python train.py --n_head=6 --n_kv_head=6 --norm_eps=1e-05 --attn_scale=0.125 --bias="none" --tie_embeddings=false --init_std_qkv=0.0381 --optimizer="cautious_adamw" --lr=0.000915 --beta1=0.95 --lr_head=0.00983 --grad_clip=0.5 --train_tokens=731000000
MLP neurons of a small language model. Each row is named by its layer, matrix (gate and up: input weights; down: output weights) and neuron, and shows model dimensions 48-143. Each number is 200 + 30 x the weight over its row's rms, rounded and kept within 0 to 999. A neuron's up and down rows have the sign that makes its largest values positive.
After each neuron's rows, "fires on" lists the tokens most often at its 100 highest values on Wikipedia text that the model never trained on. A number after a token or word is its count.

L2.gate373,197,167,194,148,197,208,243,253,193,166,219,181,191,194,236,193,203,162,219,215,216,176,156,202,230,225,198,169,213,254,186,198,212,197,161,154,238,239,162,150,252,195,216,186,189,157,254,184,212,175,171,188,218,161,231,253,214,250,225,244,210,188,211,185,158,210,254,253,196,223,156,221,222,168,197,200,195,209,222,231,195,214,157,221,243,248,196,281,188,211,162,160,219,122,196,217
L2.up373,174,156,191,167,241,158,210,191,223,219,168,227,208,117,222,198,195,191,234,191,199,244,230,164,232,185,168,209,219,199,233,230,192,203,183,217,157,178,200,230,167,175,169,252,215,234,183,237,250,159,204,195,146,243,162,224,148,146,168,192,207,194,150,220,288,165,220,201,197,178,189,203,201,220,175,195,221,157,178,210,169,243,189,178,183,196,214,165,267,281,194,190,206,254,214,202
L2.down373,205,194,179,213,191,213,166,118,207,171,194,187,162,222,242,308,241,194,183,209,191,128,227,161,193,206,220,238,204,153,232,201,171,164,204,194,244,240,190,188,146,162,169,233,162,193,206,204,225,204,200,231,219,212,173,183,186,199,248,207,192,218,206,171,173,209,191,187,188,188,209,219,222,167,202,223,181,220,229,208,146,261,208,191,211,200,227,207,200,270,186,182,232,195,171,170
fires on: " with" 21, " by" 12, " km" 10, " acre" 5, " members" 5, "km" 4

L2.gate369,196,182,195,193,140,180,213,148,190,211,202,244,167,198,190,195,190,226,216,135,199,215,243,204,172,192,219,216,209,209,191,203,196,199,196,159,208,199,188,162,130,200,135,178,250,221,189,234,210,202,172,166,173,224,195,196,170,227,185,200,198,172,222,179,199,181,231,194,129,201,133,179,133,177,232,222,152,280,186,195,241,167,160,182,227,197,183,214,218,182,184,109,216,221,200,202
L2.up369,192,113,223,160,181,188,204,153,194,153,203,226,214,242,171,190,174,211,251,186,240,253,161,149,158,191,211,189,178,189,157,178,159,225,203,218,218,206,223,218,214,253,175,205,194,218,192,189,192,230,175,159,201,132,247,262,197,230,226,187,232,152,215,189,200,212,196,140,155,202,215,162,228,240,201,229,270,181,161,200,168,133,177,290,192,219,206,178,190,179,204,249,237,189,155,191
L2.down369,208,188,233,222,165,183,174,174,192,149,200,168,192,184,204,128,207,194,191,207,211,234,198,220,214,205,193,183,211,125,202,187,207,193,155,184,239,235,227,162,181,184,223,183,200,154,233,196,224,207,193,196,188,226,232,176,172,230,164,200,237,193,217,222,235,243,195,161,219,235,170,221,185,227,197,135,227,203,153,203,202,163,238,268,201,188,207,227,185,229,161,190,242,187,205,227
fires on: "." 44, ":" 15, "e" 11, "s" 8, "z" 5, "o" 4

L2.gate713,243,188,171,207,228,235,198,200,222,223,166,240,220,242,225,148,214,235,213,275,149,187,167,212,198,180,195,219,187,181,186,226,198,244,192,189,174,215,198,248,244,189,179,207,207,162,211,220,231,230,196,194,223,185,195,241,215,212,163,187,242,188,187,187,248,180,240,219,152,222,166,176,190,211,175,175,224,158,213,214,212,180,179,187,222,245,180,192,135,177,223,208,179,209,231,226
L2.up713,183,218,226,187,143,203,155,229,179,182,181,171,162,147,175,217,172,154,191,218,205,247,239,157,209,161,157,207,243,224,192,197,187,230,170,212,183,196,179,216,224,181,201,201,247,219,186,230,212,246,200,201,214,203,196,190,227,193,188,175,208,208,223,173,227,186,220,232,199,225,182,193,174,173,227,169,231,155,193,189,189,197,174,223,191,229,137,159,224,176,200,221,161,216,276,156
L2.down713,172,197,196,178,157,186,186,163,203,219,274,186,213,173,224,237,175,192,223,237,205,178,183,221,208,251,195,199,200,202,210,185,209,241,259,206,180,215,250,210,148,200,252,202,195,292,184,237,216,171,215,209,158,218,242,179,151,174,195,182,192,199,231,219,219,190,187,207,186,159,198,217,231,264,223,226,198,156,208,196,174,277,171,207,163,208,192,146,211,197,213,154,169,215,215,164
fires on: " the" 16, " there" 12, ":" 8, " I" 8, " (" 7, " a" 5

L2.gate1056,237,185,236,193,240,193,232,194,216,182,178,230,205,203,210,190,205,222,229,230,248,203,265,217,191,155,206,263,158,191,145,228,243,211,252,197,213,190,176,205,194,221,215,232,285,221,218,190,221,215,273,145,205,210,155,164,195,193,153,223,226,199,219,232,197,181,108,190,145,196,209,200,190,217,223,180,197,179,247,212,243,178,211,167,180,213,189,162,191,234,159,153,210,227,185,171
L2.up1056,180,218,226,208,216,253,192,220,238,201,231,205,231,205,144,232,161,251,260,268,184,180,165,149,204,177,188,188,189,162,193,242,183,222,191,240,234,161,231,225,228,209,224,178,226,219,199,209,197,182,226,174,227,231,237,157,185,215,199,159,198,184,223,201,184,199,181,205,240,141,184,193,223,217,174,219,230,143,182,189,188,195,157,220,186,228,215,196,220,171,115,227,177,156,229,224
L2.down1056,203,271,160,274,188,213,206,182,177,189,203,177,213,236,222,116,180,194,180,175,204,173,150,171,228,222,186,196,189,231,250,177,197,222,191,224,202,172,217,160,238,130,169,215,163,240,205,259,248,158,204,189,191,206,207,190,166,195,210,188,189,166,245,177,184,215,249,232,225,225,204,181,219,202,247,219,212,199,157,197,207,201,161,194,210,207,213,212,218,167,135,184,245,204,284,205
fires on: " there" 24, " early" 14, " late" 10, "There" 9, " from" 7, " There" 6

L2.gate878,191,183,206,233,147,203,192,204,185,160,207,234,146,175,195,213,180,166,266,209,176,216,196,178,209,191,221,230,158,160,213,189,194,214,193,232,206,226,215,222,192,195,216,147,164,187,202,222,146,176,156,237,206,189,220,202,136,203,191,204,251,252,146,183,180,201,212,211,221,133,122,166,218,223,194,173,224,203,207,174,219,208,156,147,175,198,190,191,209,161,178,182,186,209,203,173
L2.up878,203,216,187,191,192,193,189,210,199,212,116,214,204,284,169,213,195,214,226,185,233,205,227,168,194,263,176,157,184,167,189,216,208,201,234,223,227,173,201,174,220,212,208,220,245,203,184,226,214,194,211,211,189,234,198,134,186,248,229,153,203,195,200,205,195,203,183,222,232,163,180,170,189,209,182,160,279,219,239,203,180,231,207,182,224,198,156,176,189,211,187,224,182,222,162,219
L2.down878,186,187,228,179,157,214,221,222,265,244,205,193,211,257,217,167,203,186,277,184,199,217,191,167,220,225,216,159,273,183,137,213,299,248,199,195,142,194,130,188,191,150,212,247,207,187,218,256,206,183,231,238,177,171,180,179,165,290,251,207,189,198,170,230,203,198,185,217,203,217,195,204,184,226,187,220,200,145,186,195,117,190,217,191,198,195,235,158,198,253,201,195,170,265,206,206
fires on: " May" 19, " March" 13, " July" 12, " April" 12, " September" 11, " December" 10

L2.gate648,200,167,179,182,183,155,203,205,198,160,225,174,197,218,172,187,217,183,225,176,163,209,226,125,180,166,184,203,193,202,166,169,228,221,163,205,214,198,218,193,159,179,191,120,160,221,230,219,187,205,198,186,239,157,213,164,221,205,192,179,240,157,226,206,204,176,246,227,216,195,174,262,180,132,157,181,222,204,145,151,233,213,162,237,208,160,203,172,163,159,180,163,214,223,145,228
L2.up648,216,217,204,206,248,185,246,261,183,248,214,173,116,179,228,239,220,215,139,223,236,223,212,187,286,216,185,245,224,231,165,197,159,213,173,189,223,203,197,194,243,187,237,157,175,223,198,228,212,234,168,193,227,197,232,216,253,228,169,209,165,223,192,182,194,216,170,227,206,218,148,176,217,181,156,227,188,244,169,222,217,229,163,164,190,257,180,212,190,225,185,192,196,213,156,165
L2.down648,175,222,206,201,199,197,187,196,139,222,193,177,183,237,214,173,194,220,170,249,208,230,203,256,214,239,150,232,188,202,159,186,237,240,179,266,241,216,263,178,223,196,199,181,206,186,188,200,188,165,270,211,136,206,193,253,213,233,222,204,168,232,179,198,199,145,213,170,205,254,238,191,222,196,258,160,207,185,208,240,210,195,223,136,199,172,225,223,224,279,175,139,168,222,212,249
fires on: " of" 37, " as" 7, "th" 6, "ll" 6, " with" 5, "y" 5

L2.gate118,202,215,225,229,187,202,282,164,160,236,225,215,205,229,188,226,164,170,191,182,169,220,210,194,173,203,220,161,196,176,265,179,166,198,205,175,219,172,229,211,219,206,198,165,187,175,214,223,180,168,216,183,255,184,206,174,174,224,210,172,146,191,185,216,198,172,230,168,223,171,200,171,163,195,183,196,251,137,222,188,205,212,152,195,167,189,193,197,228,230,185,221,129,168,223,206
L2.up118,192,197,206,216,169,199,200,172,243,203,150,194,148,201,166,230,191,213,189,208,202,161,206,192,172,212,164,234,220,196,190,247,224,228,202,217,226,220,162,183,266,167,202,160,199,208,229,224,155,211,207,212,206,170,245,173,206,205,207,180,208,182,189,222,169,203,159,228,177,172,178,242,210,186,161,191,187,213,188,209,210,191,221,236,212,239,229,203,183,207,258,227,253,156,253,183
L2.down118,200,187,181,211,239,248,127,222,262,212,193,186,187,167,224,180,215,169,205,210,193,221,185,258,207,231,182,192,193,145,175,215,262,178,213,127,236,206,164,184,210,170,190,172,214,193,161,221,161,155,199,232,176,195,170,202,188,218,184,213,234,172,220,211,213,203,148,250,204,220,178,166,215,175,160,151,164,228,213,193,213,180,215,248,178,190,178,184,206,205,185,178,185,178,197,224
fires on: "\n" 98

L2.gate1268,177,227,200,225,186,241,193,220,201,162,262,190,227,209,157,213,238,220,204,213,164,131,176,153,166,164,191,152,174,212,232,202,213,201,168,179,187,197,196,250,220,178,199,197,179,223,159,191,218,167,200,185,285,197,200,164,224,211,178,174,238,223,191,218,145,179,123,206,271,144,239,233,236,172,159,219,202,205,194,205,234,180,214,195,167,182,209,220,183,157,220,224,204,124,270,206
L2.up1268,205,244,257,179,251,164,176,256,163,241,183,181,185,192,226,224,202,240,181,221,222,165,201,147,231,207,195,195,203,199,211,209,204,136,188,211,184,192,207,190,167,184,223,161,168,184,164,167,178,176,168,250,194,174,261,212,194,169,241,176,236,209,175,167,213,200,242,223,195,187,165,222,193,200,204,168,143,224,192,208,148,211,155,161,193,250,230,209,215,238,160,211,175,168,152,196
L2.down1268,223,150,235,174,228,181,233,176,148,223,173,182,150,201,248,213,225,260,198,180,256,199,211,201,234,185,212,223,227,189,174,193,192,177,179,227,211,225,267,170,241,179,215,152,222,223,245,219,152,246,199,200,202,169,180,294,199,188,215,243,171,188,184,195,180,171,274,223,167,221,173,156,169,165,212,189,247,163,201,210,217,298,183,224,152,153,157,192,202,243,126,191,198,167,205,179
fires on: "==" 52, " As" 10, " ==" 9, " as" 8, "As" 5, " of" 5

L2.gate125,244,196,191,201,195,197,205,247,204,204,261,182,184,190,176,213,248,199,197,158,202,222,218,213,205,169,192,218,161,211,225,203,224,240,198,200,173,213,154,231,255,159,179,219,186,195,176,203,178,218,211,193,224,232,155,167,180,237,276,171,185,209,188,179,219,214,222,203,210,158,168,171,196,138,203,270,206,175,158,235,175,197,162,186,212,189,213,133,228,212,175,210,273,179,226,188
L2.up125,183,212,212,228,181,163,218,221,169,183,207,169,239,147,172,222,182,167,171,246,194,208,208,236,189,227,208,218,187,213,181,191,258,253,211,170,179,246,201,214,244,181,209,218,204,200,204,232,181,238,183,195,222,186,189,171,168,198,221,178,193,189,171,213,241,253,191,181,208,179,202,222,165,134,176,254,175,183,167,194,187,205,238,195,201,232,227,169,267,155,221,194,232,208,220,155
L2.down125,246,244,234,205,189,205,165,214,173,249,182,151,182,155,184,252,153,241,164,199,169,228,183,210,225,196,167,156,223,228,178,168,163,185,206,217,150,180,240,192,226,202,241,176,280,199,196,289,195,165,226,193,223,145,168,196,154,209,220,190,222,152,200,168,169,214,220,234,90,162,210,216,179,171,192,248,216,191,221,204,202,197,179,221,184,186,179,203,230,154,213,178,221,199,182,239
fires on: "==" 40, " High" 11, "a" 9, "|" 6, "ul" 5, " well" 4

L2.gate459,188,177,252,227,175,214,199,222,261,189,231,212,174,241,175,194,311,199,200,189,228,241,159,216,240,252,188,201,230,284,158,207,189,189,171,135,213,176,147,251,199,197,194,197,163,192,196,194,196,199,205,222,251,255,223,176,179,197,215,192,209,189,209,223,168,196,219,201,180,205,200,157,181,201,182,179,207,167,212,160,242,215,214,161,212,201,166,213,207,191,207,186,190,187,197,284
L2.up459,161,198,202,242,174,169,161,173,159,228,172,213,202,199,247,208,164,179,221,195,213,164,203,217,238,210,191,239,184,199,202,183,204,194,237,216,192,190,262,170,224,190,179,258,210,143,247,190,139,222,181,156,135,180,223,209,178,239,233,228,190,190,205,172,209,205,147,167,227,191,154,220,185,240,190,171,187,179,188,229,237,199,171,202,146,157,283,228,155,242,222,167,204,183,201,216
L2.down459,181,154,231,243,189,235,274,191,225,289,243,212,248,230,180,164,205,220,213,232,221,162,210,204,217,165,206,248,177,212,162,200,228,147,230,211,180,208,215,220,227,174,166,199,215,183,226,184,212,198,216,187,236,230,203,214,164,189,197,173,161,200,201,174,206,173,228,205,165,172,174,163,178,224,259,202,246,168,167,221,211,171,165,157,207,167,162,205,236,204,228,225,207,179,176,212
fires on: "," 35, " age" 13, "N" 11, " races" 5

L2.gate925,187,171,224,208,229,173,203,192,201,222,172,228,129,218,161,221,260,207,284,246,151,168,199,229,170,185,240,223,206,197,179,212,190,225,168,182,132,217,170,288,281,241,184,234,243,199,155,206,201,221,238,134,238,143,157,207,192,238,197,247,143,201,195,250,207,166,192,249,193,193,187,151,185,222,236,171,238,226,167,260,193,221,178,228,159,254,157,224,159,225,227,193,210,198,221,180
L2.up925,223,219,213,128,221,209,201,206,175,166,213,155,206,181,204,152,228,197,207,169,178,226,159,235,199,179,226,198,195,208,223,222,196,144,204,178,190,220,130,204,199,183,187,216,200,172,134,183,217,176,233,219,145,177,177,199,224,248,205,211,182,218,229,249,198,212,192,218,231,166,185,162,221,150,229,274,232,234,175,231,195,171,220,212,153,207,122,203,209,137,242,222,200,202,172,170
L2.down925,164,224,209,174,204,230,231,197,153,203,237,196,204,209,197,197,182,208,211,165,140,150,177,237,155,165,244,182,179,223,249,203,180,180,197,249,196,210,197,189,145,120,150,200,207,205,176,138,229,201,208,164,203,177,204,217,197,226,221,255,203,183,204,149,201,182,194,189,266,159,234,219,194,208,215,207,223,194,227,204,208,243,197,147,196,172,199,242,201,171,335,213,214,214,151,181
fires on: " a" 21, " the" 20, " that" 17, " one" 7, "ph" 4

L2.gate788,161,185,228,227,175,191,135,202,197,272,223,213,195,237,169,164,166,267,237,218,204,181,207,165,203,229,188,203,167,246,197,170,170,179,201,209,170,160,205,237,223,171,229,182,133,219,182,165,180,151,178,206,200,238,196,235,243,263,253,166,185,226,217,211,193,196,169,162,186,163,147,186,243,213,271,226,171,230,188,242,153,178,238,174,198,204,247,160,220,153,183,181,190,228,210,205
L2.up788,153,199,219,244,242,228,175,207,191,153,253,217,215,189,259,154,206,210,199,206,215,180,212,168,215,226,240,187,227,223,201,220,243,158,199,189,210,157,140,226,215,184,212,242,210,179,263,201,166,221,184,167,172,185,215,222,216,234,189,216,227,192,188,257,216,213,212,181,248,222,184,210,209,146,195,223,251,195,253,177,202,229,274,215,246,222,188,211,210,209,197,240,198,235,252,205
L2.down788,203,165,211,220,242,130,208,216,233,259,231,180,184,221,147,204,234,231,199,167,209,229,247,218,223,166,209,174,191,196,204,188,171,206,190,241,248,161,185,206,219,254,215,196,166,222,180,180,208,225,196,174,187,263,180,174,136,166,234,169,173,209,262,205,211,211,198,209,166,222,252,240,203,206,289,175,166,209,160,206,180,190,178,226,224,166,180,171,228,156,198,200,205,214,136,189
fires on: "==" 43, " ==" 10, " after" 6

L2.gate590,205,146,193,199,218,175,215,177,240,181,172,220,151,222,191,158,181,259,210,159,184,233,237,188,168,223,144,201,176,201,182,148,227,224,162,207,208,177,152,204,225,225,144,176,139,180,164,224,222,165,166,166,247,184,166,209,192,203,247,206,174,201,219,215,214,148,212,255,179,224,188,108,220,163,168,181,159,211,267,177,141,225,212,219,181,192,169,230,241,192,206,182,215,169,172,199
L2.up590,163,199,244,188,189,193,181,167,189,163,220,220,191,189,202,231,234,212,200,215,196,255,166,131,154,232,186,202,187,183,160,221,235,172,172,255,248,193,186,184,228,239,188,254,209,181,173,190,205,210,207,196,203,200,174,232,230,209,193,195,216,223,176,156,183,186,148,203,143,219,181,174,218,159,262,196,219,255,212,149,216,206,206,186,204,170,166,173,164,189,212,214,184,137,214,197
L2.down590,146,230,211,191,204,240,207,169,126,178,246,191,217,207,193,179,214,154,217,174,167,225,182,207,175,195,202,181,206,154,171,172,180,248,164,247,191,166,158,179,192,173,217,199,203,222,186,211,230,202,184,188,186,184,198,241,257,217,187,201,157,196,217,196,176,236,216,156,197,221,205,177,229,186,225,189,198,204,218,199,208,225,199,223,204,202,202,224,230,251,179,213,193,134,209,213
fires on: ":" 36, "." 18, " in" 6, " more" 5, " years" 5, "nd" 4

L2.gate99,189,233,171,187,169,241,216,188,214,193,227,223,190,224,196,122,214,231,260,168,185,145,172,201,182,210,187,224,183,155,201,194,164,174,275,203,169,218,203,255,232,261,209,209,201,199,177,171,236,217,256,193,187,230,165,198,166,209,231,195,182,292,177,186,174,193,203,174,180,193,209,181,225,254,177,128,245,203,215,234,219,237,169,182,185,202,187,255,145,226,182,183,244,221,201,193
L2.up99,234,162,248,219,224,244,203,226,177,181,204,175,184,203,188,191,158,176,227,218,155,250,198,205,129,208,153,177,117,181,190,223,174,166,157,240,185,183,218,241,224,202,194,192,198,201,177,186,216,202,239,184,177,218,224,233,180,167,230,228,192,262,183,191,238,207,227,209,162,177,178,183,202,217,196,209,206,179,229,190,188,193,200,232,224,270,123,229,191,230,188,233,234,175,231,203
L2.down99,180,160,212,183,147,204,236,185,204,176,242,194,203,207,176,203,233,257,157,257,177,150,190,177,181,191,131,209,220,229,234,113,224,200,228,238,160,246,229,248,223,192,199,237,167,281,184,152,214,211,238,199,181,198,183,215,172,198,184,203,142,246,202,212,190,178,177,143,193,202,236,207,214,228,191,202,225,231,244,193,227,234,177,168,204,173,218,195,179,139,301,189,187,150,192,174
fires on: " the" 63, " a" 9, " his" 6, " it" 4, " he" 4

L2.gate524,181,248,151,203,186,168,200,221,207,202,187,210,237,226,224,195,209,181,140,184,217,175,219,151,218,213,197,202,280,221,196,197,176,164,171,224,154,220,225,203,182,213,181,184,176,172,209,217,197,126,147,214,232,192,157,196,176,194,152,260,227,100,181,154,161,172,195,185,196,246,181,210,208,176,205,141,239,185,209,180,206,277,178,194,194,174,226,205,225,202,184,166,178,163,200,192
L2.up524,173,235,170,175,190,179,194,216,189,212,186,222,137,177,183,206,260,158,270,193,173,217,231,179,244,218,152,194,216,145,178,197,290,187,150,183,210,146,199,252,207,226,228,142,164,212,211,219,243,186,203,278,207,174,205,252,177,172,235,195,176,230,145,166,152,263,193,233,187,188,198,219,203,245,137,197,170,222,137,211,201,190,224,186,194,209,197,181,154,138,220,216,216,228,247,269
L2.down524,195,234,192,176,184,183,162,236,215,163,171,248,198,131,235,218,201,169,191,212,207,213,165,184,169,269,176,225,184,163,214,206,170,235,206,155,218,183,176,252,193,207,168,196,225,192,202,274,262,208,235,158,171,190,165,202,186,238,166,180,189,181,169,248,176,207,184,207,171,194,228,236,222,216,174,204,202,282,230,213,182,227,195,181,147,199,194,182,194,251,174,181,214,225,183,179
fires on: "\n" 71

L2.gate1018,223,218,221,205,233,153,208,156,177,188,193,218,177,220,198,236,210,219,206,215,160,241,223,140,209,190,238,237,244,227,225,196,189,170,263,217,169,201,182,220,217,199,178,198,213,219,179,197,167,236,236,210,189,226,217,174,196,193,171,215,219,207,145,195,200,179,201,179,217,182,161,127,238,187,226,225,281,181,193,224,225,169,213,207,217,194,220,223,203,224,176,201,193,248,194,205
L2.up1018,230,221,204,173,196,224,219,250,156,246,171,263,182,238,222,195,132,217,255,218,237,201,132,214,172,246,201,162,249,200,279,213,190,139,204,228,184,201,253,196,244,162,188,190,226,191,224,197,184,196,231,189,238,188,215,197,205,170,222,200,190,163,207,158,230,191,167,165,189,204,205,217,187,220,195,185,224,184,232,250,197,221,176,153,235,217,179,231,181,208,207,209,186,218,188,196
L2.down1018,221,177,225,171,185,230,232,208,234,229,202,162,237,220,181,170,170,216,249,176,205,222,192,166,185,209,170,127,196,210,208,186,218,264,205,209,183,221,208,205,200,236,239,219,211,208,197,193,221,230,223,228,139,205,216,224,184,213,221,187,194,220,185,253,179,230,148,197,198,182,238,208,241,208,210,105,215,185,155,228,236,230,237,216,176,249,169,190,171,179,134,232,199,178,235,196
fires on: " after" 30, " all" 8, " what" 6, " mid" 5, " There" 5, "There" 5

L2.gate668,219,195,222,148,198,163,250,142,132,193,205,175,200,201,191,173,128,221,171,224,181,203,228,186,156,207,200,200,182,221,189,215,196,161,227,217,229,185,171,194,207,214,254,183,221,189,173,155,205,202,222,126,201,227,150,220,284,209,251,231,197,108,206,191,249,185,149,196,214,214,233,153,235,188,161,190,266,199,238,272,203,224,183,200,227,239,161,225,230,219,230,183,204,179,237,210
L2.up668,188,216,222,196,245,192,147,214,202,195,202,220,204,200,196,167,195,210,212,189,187,187,217,186,213,157,197,225,149,209,178,231,122,179,165,201,207,187,130,184,201,161,165,236,227,169,193,211,174,186,218,225,186,209,197,242,199,243,144,140,174,210,221,227,195,188,229,192,189,229,183,251,234,209,232,184,263,222,219,224,152,187,166,238,191,132,207,192,215,185,180,222,236,242,211,174
L2.down668,139,167,248,175,187,211,196,202,187,201,213,175,191,142,233,234,160,179,235,142,204,210,200,207,231,231,184,176,202,186,218,204,225,183,170,166,179,221,209,219,185,116,208,224,228,254,183,199,211,244,220,209,201,210,200,176,199,174,189,226,123,247,229,217,187,138,252,178,183,243,172,176,193,155,249,155,227,166,204,211,184,201,146,210,132,187,226,192,234,242,179,228,195,235,217,158
fires on: " with" 19, "-" 16, "th" 11, " Website" 8, "with" 8, " by" 8

L2.gate842,182,162,155,168,224,252,137,212,192,174,268,216,197,174,195,217,179,203,228,104,174,204,242,196,224,189,176,239,239,170,211,228,226,181,231,216,191,186,259,199,198,237,156,153,195,179,219,177,171,150,190,249,225,242,205,203,194,250,247,203,192,189,161,208,188,234,220,232,164,133,179,209,173,170,196,203,201,233,225,251,173,190,144,158,182,148,254,182,211,229,191,193,193,238,226,215
L2.up842,257,214,205,191,185,203,146,217,211,218,229,205,199,207,214,159,216,212,190,169,168,208,185,255,198,163,235,237,238,175,204,251,223,175,179,186,167,187,174,204,207,142,170,207,133,220,236,169,211,204,240,205,214,240,160,235,193,191,211,212,220,225,162,173,235,258,163,153,202,164,175,199,227,220,175,224,209,187,187,205,272,206,174,179,157,189,202,207,233,190,195,199,235,243,244,223
L2.down842,224,184,186,156,204,246,227,237,215,244,201,174,224,221,184,180,236,214,239,215,208,217,212,195,189,224,244,253,185,181,237,211,257,231,241,180,220,256,225,203,223,160,185,183,196,195,151,166,186,209,196,248,172,209,222,182,150,194,184,219,164,183,169,233,225,228,232,213,230,165,169,212,205,166,159,195,165,152,239,202,221,216,209,189,177,138,240,198,193,181,257,161,197,236,205,172
fires on: " on" 34, " for" 19, " de" 7, " off" 6, " in" 6

L2.gate371,217,205,188,140,164,202,166,221,196,150,213,176,178,230,186,147,249,246,210,171,223,189,210,133,210,194,217,205,165,173,204,205,204,192,149,173,185,219,177,213,212,207,188,188,195,155,158,200,184,222,166,149,191,206,203,246,213,219,189,190,182,228,186,210,158,175,183,208,205,216,198,185,184,214,226,219,245,254,195,207,224,138,186,216,194,225,188,217,193,155,174,200,201,219,205,195
L2.up371,212,174,204,160,184,230,185,218,202,240,149,233,206,162,174,206,204,254,189,175,245,191,221,196,204,235,189,227,214,147,206,145,197,247,188,196,178,184,219,201,276,200,193,219,171,205,200,225,231,237,232,164,215,211,202,199,149,184,182,178,210,206,189,173,196,215,183,237,189,198,137,203,223,189,178,211,211,231,182,233,183,181,246,246,196,213,190,229,155,232,201,204,180,187,286,220
L2.down371,212,191,200,223,221,188,187,195,202,157,203,220,196,204,266,208,221,193,223,130,193,163,224,219,229,251,219,219,197,174,220,163,178,241,196,223,221,106,185,173,201,176,190,153,136,210,182,116,239,220,210,222,182,202,185,198,212,155,149,125,211,206,196,173,196,180,161,194,196,223,187,204,149,232,213,239,180,220,199,174,178,187,198,220,197,163,239,199,139,219,172,168,160,214,248,246
fires on: "-" 24, "th" 6, " nuclear" 6, " mm" 6, "mine" 5, "di" 4

L2.gate89,170,195,209,233,158,226,254,152,222,207,194,185,168,229,209,170,199,227,210,233,168,213,252,221,208,193,206,193,192,176,175,211,185,237,211,228,209,221,276,217,174,181,263,210,176,179,237,215,220,175,251,180,223,180,193,145,201,223,224,209,142,195,187,216,189,229,153,203,193,185,243,244,192,153,191,190,256,230,233,190,237,177,188,161,193,163,202,253,242,240,155,147,262,214,162,225
L2.up89,219,246,188,215,219,196,216,236,215,204,213,125,232,201,213,188,252,167,184,199,175,168,246,223,212,201,175,245,199,165,149,179,223,226,164,221,206,219,221,218,176,176,221,216,204,243,192,242,221,192,209,217,198,187,213,234,183,203,248,223,118,163,258,198,203,203,200,218,157,116,166,187,224,186,233,238,169,194,158,229,189,216,188,283,176,181,225,200,213,199,209,230,208,216,208,187
L2.down89,191,188,187,159,214,198,212,160,235,237,230,261,164,176,269,236,167,162,272,223,207,202,207,199,267,196,188,153,201,206,236,191,184,228,193,225,179,224,172,207,165,234,159,182,231,181,187,229,209,225,206,229,178,194,223,197,249,206,216,197,194,249,165,216,231,204,219,206,226,232,193,256,176,200,190,207,197,146,248,134,192,209,209,171,188,198,248,206,192,152,91,196,174,159,240,247
fires on: " not" 36, " the" 9, "'" 4, " For" 4, "t" 4, " '" 4

L2.gate311,214,227,195,193,191,218,216,203,215,199,224,256,190,234,146,191,225,210,251,182,202,170,189,195,170,215,165,255,205,189,238,231,166,199,172,211,181,277,217,185,189,235,167,192,245,198,209,204,190,174,225,215,264,242,198,238,178,246,237,166,146,250,197,192,137,247,229,193,188,186,154,213,173,179,193,174,161,220,197,281,218,246,164,157,185,236,212,249,218,249,193,174,208,234,211,177
L2.up311,201,224,221,204,168,154,234,153,190,236,192,200,170,183,213,199,175,202,256,189,186,184,176,189,179,202,175,218,227,251,160,190,185,226,125,178,185,251,198,132,214,209,198,192,196,182,207,201,193,158,250,228,191,216,207,190,198,181,195,215,242,221,196,194,210,215,208,181,224,227,209,213,176,159,176,219,207,149,202,171,253,217,178,165,246,213,167,127,221,161,221,149,205,168,185,224
L2.down311,220,217,197,240,234,196,216,186,187,191,177,211,261,245,162,172,227,171,191,184,206,186,200,218,203,210,166,240,196,135,207,190,231,272,193,239,145,216,170,243,228,249,258,173,201,198,242,205,230,255,195,153,232,199,178,227,174,175,209,215,201,233,151,113,160,168,228,164,210,173,169,191,205,203,219,184,203,184,178,211,199,145,248,216,171,171,174,199,212,209,154,254,209,186,183,211
fires on: " not" 17, " its" 10, " performed" 8, " much" 7, ".\"" 6, " to" 6

L2.gate561,218,213,139,215,172,189,186,166,257,237,219,204,208,226,163,176,198,199,248,181,191,175,220,179,196,231,164,144,185,149,175,221,193,216,231,191,146,192,230,212,232,210,183,146,197,218,200,204,169,234,171,213,173,270,188,192,242,239,175,196,236,252,167,228,193,219,152,174,192,161,188,173,198,177,197,205,233,116,169,176,235,221,243,131,141,200,193,180,186,220,200,181,181,189,228,233
L2.up561,216,193,192,223,174,187,153,243,215,261,170,227,224,218,204,169,202,204,173,226,251,241,220,175,183,199,101,177,131,148,161,187,192,211,205,195,198,200,257,223,249,203,203,199,214,213,185,182,184,186,219,256,208,193,200,169,170,225,224,257,236,164,200,158,190,191,199,253,160,206,170,197,190,226,143,248,226,174,212,202,229,176,192,212,212,170,220,183,237,198,217,168,228,264,187,214
L2.down561,180,213,256,183,202,181,227,183,253,243,239,167,206,203,248,228,180,192,178,184,177,219,162,195,249,201,201,187,200,195,196,161,258,215,184,189,210,172,185,165,142,222,158,216,205,167,199,184,218,180,239,227,182,173,175,170,168,238,240,179,190,213,244,226,225,186,159,223,246,245,194,162,224,248,213,201,176,186,181,238,195,145,173,152,177,191,207,186,179,235,165,201,203,203,210,220
fires on: " December" 19, " April" 12, " July" 12, " Act" 9, " September" 9, " March" 8